From a checkpoint of a small transformer trained on Wikipedia: width 512.
MLP neurons of a small language model. Each row is named by its layer, matrix (gate and up: input weights) and neuron, and shows model dimensions 208-463. Each number is 500 + 25 x the weight over its row's rms, rounded and kept within 0 to 999. Numbers have three digits each. A neuron's up and down rows have the sign that makes its largest values positive.
After each neuron's rows, "fires on" lists the tokens most often at its 100 highest values on Wikipedia text that the model never trained on. A number after a token or word is its count.

L5.gate1774:456503527513489529526517506469497502473473527466487485512509476488506485518481475555520500526468546440459496511525485467487532545492506518453477506507520501478514506544521496479509511469494491557510466514523453473489493486562499507502493542516509454514508431499491495479489549518532496503467531495430504486481497514530510492521503496508515460534473511486518490505502442463566508541510518513523459469529500480487513521472526521480510450493519487488469529497508511553533523481528482498498475528507488552531482527491525521486485545530488511485503524488467517519525468497558477491523506482531547563458501494515512482529495489493461511497517451480478490485507465468504462482508496500539502562453535519516498506465508502489485498487464519509475501481546439531484428529460495
L5.up1774:532472511539495500469510478513515530461479483469504507544487488472496482489514494497460482476514514464481528532550500506503495470478515523530498514519488494492522496521480479446508487497528509511511509490488503506484490504526513565478479494467505520505511543496506448499476513462504477530490510477457508477498519474469542491481472463458467476461489493489503529510463463480509470483497486516491521523525523479505529503489503503528523527479497519517465523525494550527553498514474536512419538554486485490523492542487533479519508478510457539550501485502529470517509481547530547549475543476487518506490458521515537473474502542479508471538540521490522449470497480511487472471506502498517447512480444471509465531526501549488489468498500470534509482515511506479535484465494472
fires on: "P" 17, "Pi" 14, "St" 13, "Buc" 6, "Pl" 6

L2.gate96:472510505482506493496449518517508507484538494520515474536514556482517518517510543526504494522459520517475523508551484473508457479537441502499466459495545477484498494505508512466518524519523520485506518472471474512463496493477451491510503508508504515535495529548474491533502506486525509473513519497457537525516478496491509539463533455472513493490516505476492533534491483465485467445468522489514526490528480523486476480500577482454511525489523536493485499456473541503518522543503497473507459500518513456494463499503496541460442485539534473536497526502451512494483509500505537466496482473494503476481500539494473481483489489488433508534473470519510499487493523519533454507499462506455533453504514500518499513498471507503465464510570464547452537514436479482546515531490475
L2.up96:549485506513487459525534505478515481510499477516488540484485463499495497480489499505474498498511450454528469501500558506498488485443500519500493462529476491459499469470455502516518504504445511503487490508514511457526498485510459546492488456490506454496483501515474504514508494505495476505515510522531486510516488503481541470478505527537517472493445458493481508471525501466481548525517469491487488538569517472499514508495503498536517485513509486460524462453497497549519477529461504559552476503500496491522503503540520509506536548509488548527550524485518493474501514451519522495524529531524484461545541517491501510481507499501558487477524491465502518520455496518473450472511486513495512546464495525488503479502555483480461473470471504494514461516535492524500486451492476
fires on: "sh" 50, "Sh" 8, "f" 7, "to " 4, "mist" 4

L5.gate1354:500469507493477499467561478505516470495521504473517504528491494534486498547528476475511470458469502505508489523472477499505479478478507470524496501538490494488462506514532538477500543477513462510490451470499519502520512484497473483478528473503509526498488508472523489540495512528497509497526524463498477486527465497528493481478517480496492481486502499489497531445495514491512509518545495488454527498483504453510551536490536503487495495532507530519532514548514525511467461503501496470455520516501477549511524534556538509468563461488519519494485503519472515474517521500507489535478518494536451540532507450443478483557505530461461505496507505508519542499523497557498518546513455515556488499485454531500497520493501516510521512494528456510509491548496526501512481502515508
L5.up1354:473501508493483535534529484529503467499511474522492460496479481497486482533512529532480475510481520518482479496492521513507554457501522449518507522497538494515469490490539529477488519548526462517481464510507515475573492504518494505458463483458510525487551508580474524500461524502552458486534542493499510511537482533530499500467501462507516495516505517516469476459503498483528521485529501514488537495527489515521503503515509536531465478541499531540545454490537544520455474475524523449457476485548496523526494508546453495543543518526522521479485559522491509494553489537505483501472503516545458525512554486519487483544494493454537493504456516530533525552507532503533468492490467512509513534513493523523503528486466523489488508483518493502491525497493560490519511485538520
fires on: "he " 55, "ISBN " 12, "- " 11, "him" 10

L2.gate1773:472480492464488469481476480478522474513448501494504534503507505474550497535491514522452545475495517489474519503500504512525520452519471497512491466544487486549503549543502475550554516499510504511450474481542431473457543485500475479545506524485486503505522508507490497519531509530482507492504507510488507453531505503504521518533478517518521501473430512500489495502510487516488494470491482499457490465468489490504507493517531485471462483487540528520476522485481471524488509486509507455540557500494524509460443476480515542551500492503517465451512496505481474478498491489495528489519480480510521484512513459514522466532492535500457526522490469489517514506507486510507460522476500516529504508471508472537470516541565512492474504516498493497465497512448549491479512482519524
L2.up1773:553495515484540495518516490489469466540457514503471512500479489477506527475488472506493535537516520542472471511505501503506455509508504480529523507482540510534539504503506484521503509501496448503469465522461501466514501453500473498452515487495489520490492484514465543507438511494514511524511479509472449482512501472537544508475498531470532512491509504513440510529462494489512538503482522506519495527500503490485497514535486513516504498544495488560490496509543480502512488489498514476515486476482525557489510525455498557517526483464524490449537494487507450532524511478447482472508466534496509528517496476457478496484487501494488500537508521507529475500477500517493497549506488524506507494502549513501534541527513512505525486478513554518477514523470518499491502516521552
fires on: "to " 57, "help " 12, "helped " 7, "helping " 4, "ISBN " 4

L2.gate1693:486511497469517478492530486454429494465520520506509525540484499506514501493439520540517536491493478482501530514512550524517508542474458496497493492570467535512516505497493517538507471493460510481500528507541525506515498528505487491498465509508498503531518465486494476506551502502499502526505476518508531509499493490495477532516474514479521523519448507449472532532512475494511508535459506484496528457506501508490474520528505526478481541510479516496491526496478507487506530510531528469473533538512498470502522442489535555534495521490485502525517482468535483453494469509496502452475525495481555546480570525451490492520466512540514508510497509474455519516492537500506468503527510530494501467475493464479478517491517483496506477488526502532529453528480471466500467547482496
L2.up1693:517496482488502520495495495501505484477461480520454497451478546509484545442479492475427556521501485546485512516483494543481513513465453534532462476479515518476512480477530474490475445506486478512514510525483518535531460492455508543519521472484489500531492474528489465475484486502521468518485495477485504468488499485493533491502523480500500554514495481507462474512481498487503525521455483483481502487515477528489477495507482528500526457525507505474513524518507495484512511472506469536504432488532525509523485473514506538493521535531525465460518459544449478539476481472495505506495503503511500475530482473482459488520490487480498536546507530506522520438504510487518538474491502534507502497559479519509486499519497551491480545481528476485499503484492514510472482477499532
fires on: "to " 56, "-" 8, "of " 5, "by " 5

L2.gate106:491526517567510524535500508539547498516527514494525518527488508515497484500505467552506523499485488471494483530467532441497518472491522520504480538510486440470492490519485501485518473489514486527512460502547465497478554499477524479470524513520473498542460500474497494529532567475514536518471494523488489516535506464534540529495508515513514486518508479478513498471497455480466452479499505472512514471493480491500518514498502465500496523485486542542487511480497456502474466487487532477491543528512493471498492496509538487503511526503507522505525535451480445511479502516499518493508523503472487517499473519518516514477487486489525524530506468484497550529484534485474478501510512518512507527499502495492516473500511489483541513489503516470509519475447526501514500485481439
L2.up106:504518553504522534556511490456475498486490519522484494496485494541493546462477515491511517468497549512493469503467455539502492532506520505504486536515513469515544523458508518502482504492535515525499500502469485527493515481485457455505481547506499480456462514473501532510520479459485481484495489506481525470513465507543490516514491501518500501503539495483447473500518478500467450527503506470539486534470512463493508541488471487497545484543495513500479502494517486499521485497460441527492521513518456539506485487504482511511499475504498530489529473483510506535472490544460483470501518527492460484504510472566471542477519494475456464497475502510526504483527560461470476480536524526520505516498520445488495531495467526565455483516515470482526522486484490491531545533499474
fires on: "of " 51, "-" 9

L5.gate1019:470493512506544503530529503472494499474513485500491486522501463497512502481500494480497530522488494514511491501525499513501469534498506537481467542454522463511496491498501517517535488514500462495455557496524479452509502525492513449514501480516490492506499440507460551467515483523486489538540518489508473440491461471492528547469492531489454477507506522482469499534485466486503520485500496477520448551454527499495514485485481500511498501509480504469491534528483497483513523494519450497497521480489497538487456472486477506531451464508473513510482503456491466500557484510501505538522516453499501476478515495515556512434507508498546502500488507453466485507494506475508457482508439493435512532538529522490481522512478525517529513493521529464507488525529475464478528473514489
L5.up1019:498473515468528488530479480464512478475546498507488505515501490460508542477510490508499521506489499497509499488491502496503492498511526549481449535522531510517528534530489505508507517496450484515487483494519525492532516513528533456516519477560460528485503444489499504475521472513515540525485525496486480453503519479467506508489452515516502507516518553450502518506512516502480474495540482444487435505472509441490511488466464486516528488522487508486506525515496486537530523517544487503506533526516554509493474471469524511486472498526510500471506524471508484487480514526509530520525495481483527514523529480499514489483500478486500473527513477403469504444513516466469502501532470515487492542540531474532508500479501485524541523483482527490496508512552522539529455503484488
fires on: "ch" 35, "Ch" 23, "k" 13, "= " 9, "ich" 4, "The " 4

L2.gate1386:482514484513507476524517479494464493512515462477532512524490511481497526466511506464475529488462479548484452485494465502552481514474504496513480530482495551543498518486499494491517487520504487505539490491515437498492488532471498484521526500496453506509468488495495532521493503503523488519502493536549493517517539493497474531545479499501490507489478494546494474449476480559500486491487496497475449487496514507490492530486534445549493476468514494514494511500520537486519490512474514446497449523516553529483508513510532563473535542478537479511479474476496476527523467493466472464535518482501483431531518483492516500488504523493486462532493542455503511466517487479498546521502494491508480476538538492508499519458517517493553519517458510480524486493508531474507504455479495
L2.up1386:445468497514477510524504524536458478504516485510491547530483507496531549506522522537490565516525470503494543497543509529515475524463494495507443548558499471465484518506518520469491488489501522505500461462470521498562532522465507499457496486509517528480510495494501503481455495533530528518520472482476497521511482481502501532534448505506478518508466517517506517534483542481488535438516566486481483529548511481467509479521494511516457533534508460495477504541473498471510511510486470485512450505521422484506455520503519534503532525541513476515454499474494481481502498513522524520506484501530484490476507508497545465514502483512503479505538491481483533478534508503482482525459523511514498531479488551489482489504515500468550470465498459488479496517440476558506481516528484
fires on: "made " 20, "to " 14, "for " 6, "ick " 5, "illustr" 5

L2.gate1596:504477488470453525481487541465520507462496522479499478517501482488504525506521481508506516519498511494531469517488505487489490505508486448484525503510518518426496494542496494529495485482515509482526509526490551515500458512454520501475493455538515469500530496510523501481521532460466501498455497489529487527489475501452522489487495517495500493498493464503498436499495482518489484521482462527486475499496457500517522539499506479470480493494509471494549467509515537488471508512523471504469499515514478511505531518502522508459448501523479526545487499496450513480469514493521494470524509467531513482509533519489467486498444526498512571468515486477482487452462494438506488521494501487546503490552515506474536533557458437504495462478500459495494506486477471497494506482556454
L2.up1596:509501542518471505460525485504532492475542550478498534475473494512496479479491471507484505512510448509561488521472524482504534541492519500476477500522505477506521495498513448521504476496521560446454476495565552495480494493481486502537465470493500537523460502475484505530468490506495508494512496514532477485489487470514492506492533509508503521488485484513521508453522461516522486524546506492448454529499482472476497502539506443516462500491527457519506453473484496492509471529474523480524499527493457483535504469521495493503545454503528497478526527509532508468473489525507500475452533499527482517520501518492499528538532551478461501500539524491489507533509460504481477553488512482489505485481548511453524532544467494486464446510513474470489498515517486535524488463532488
fires on: "from " 21, "to " 20, "of " 18, "Apps " 13, "by " 12, "/ " 10

L2.gate288:472476503508525515546513489521532516503482503550531469495503485465505517515504508532524516486496491511509548514526492455504546470551451545479518476512517462505493546540506497485527492469518521501487532495492477468487522516527464545516505495470477525525516486514516530498501525496545499461526507544459531470485512461495479512525477464530553500511491484486482479508482461462518510516506523501484481479500559493498503487436544481467522491522529492529487517499509512509536449525521509473506503509510531468490520510503531464506477556480515510525463534492524499515532505474536515537478504486535510490465497459446437488507475513500442524492481498520482521510486486461497486486532516510501514530518547441480481487493527474496472530493533521510484510540523509497523504520472471
L2.up288:520499496509503537516512502419513472481473485467472540495502494542493527488504514501484549499516495492506516491511497509513472503546516499505499484526543549520439504522548492541512489490491510549493530525476496451503477509496458533529505512498503518502502525526518514522476527493502463532498485500462464521498558489541539506480534509501482489494452501459445506513476502491482469522511490521479455513498477555504502478508483488444522515498549542464445485486500531512491465532468479492514499497515490512490506506474538538451523458487483485534481508509540500477514540507484498529468475558527546515522481510479474529464481480580480468463531483498481481454484505532450488481514510451511514505499475480490492510505509471492492494449496502539457497509507544491540436536480481
fires on: "St" 60, "H" 17, "Mont" 7, "Pl" 6, "Ex" 4

L2.gate381:495530508538473513480508492498546490503528481545500535519477522499469490513534529451494547559515477516493500482487495506495489483540437488532511522491497533462504500433509469532500518512484491533526453485514514504475476461507516465552500488551512509500483526507517524513533474499517568484499514525499502508529521497499529526501527496441504518502512460501488448456531485477494522531523504477522490513486549517508529507545485519487521514484534519465504458469487502469448506513503479485518538526542469513534526514491488502511515522550453489515501493505518492504472462473505470452461485490493470493502506535518431521491477461512468490522515518510513468473445521525454464511440539498490441534463508525522511494467461457503516512471462517509493515515494541504486483473479502
L2.up381:505529532466499504519520461506506543502530516502494462521482524469533540482500487543518533503516532520449467514484492457488546480494498498476507500543486487471519530490475485503511479489505462506453520497491535538511461489506499439521492542495489499484442497451468543493521526457459489508474503532507528521503487483508528513444476474529489513529504514502474500484540509467515515540523486501483448513520538493494520530537508490512549467473498511505506452465511512515517488483496477545541511543526478532489511506515478495525504510494482512520519514517510521502506469478527491448553484507463426508498498481524503516510521514521486516505536536499493497504457467479490503470490490508452517513519476524540452450477519502546516535480551462519482487460462494525490494453530510
fires on: "of " 83, "October " 4

L2.gate1357:470508457492500477567509496494510505481510518517515547521490493503511516475495491488485561577480494513482519485507509545491474472448448492499502503506504521537520508496488476539497490506467508482495479466526517458454501490506538507490519505493492479496472518492479476507500518448492513497480487542506463479504486496431525500486496497485505530488496502519465528493494492490496480500449494503516523490501529472557488525475508483525472504488454482510453470507461472448510494526524519442547501500463540498499490489479489504539492530573535456540506500481504494483464473459535468505507467469531512489496537498463514481453489499484463537489470502506504508497523475489556511516471471480488510495522529478535479468518511502422537483534546463535466496507467526518465492527523436
L2.up1357:551499540503456501522521563524475497504506521478492488468494467496500551497441488505498483525515483528549502469488527524574491494478459517467510464466494510451514536450528466518525495506469513487486433508537506510463520503490539519496521511510501486509504487501474512502515477485499514499510507474529479525447489466528536488541506490473478462479501467486491529509499473576491527509517501475511509493550453523507501514557473517522499502515483455490510488460490503477508513515486511540531491482510495503521463513537469537506510479510509504468514483489510516497460491500484495488490493516520475501471517530493509502506499521541493504502538528457537521470515470501491454535472498529506501518507449521476484547515456490482542542495495471534461489535454495527499550492512504
fires on: "to " 100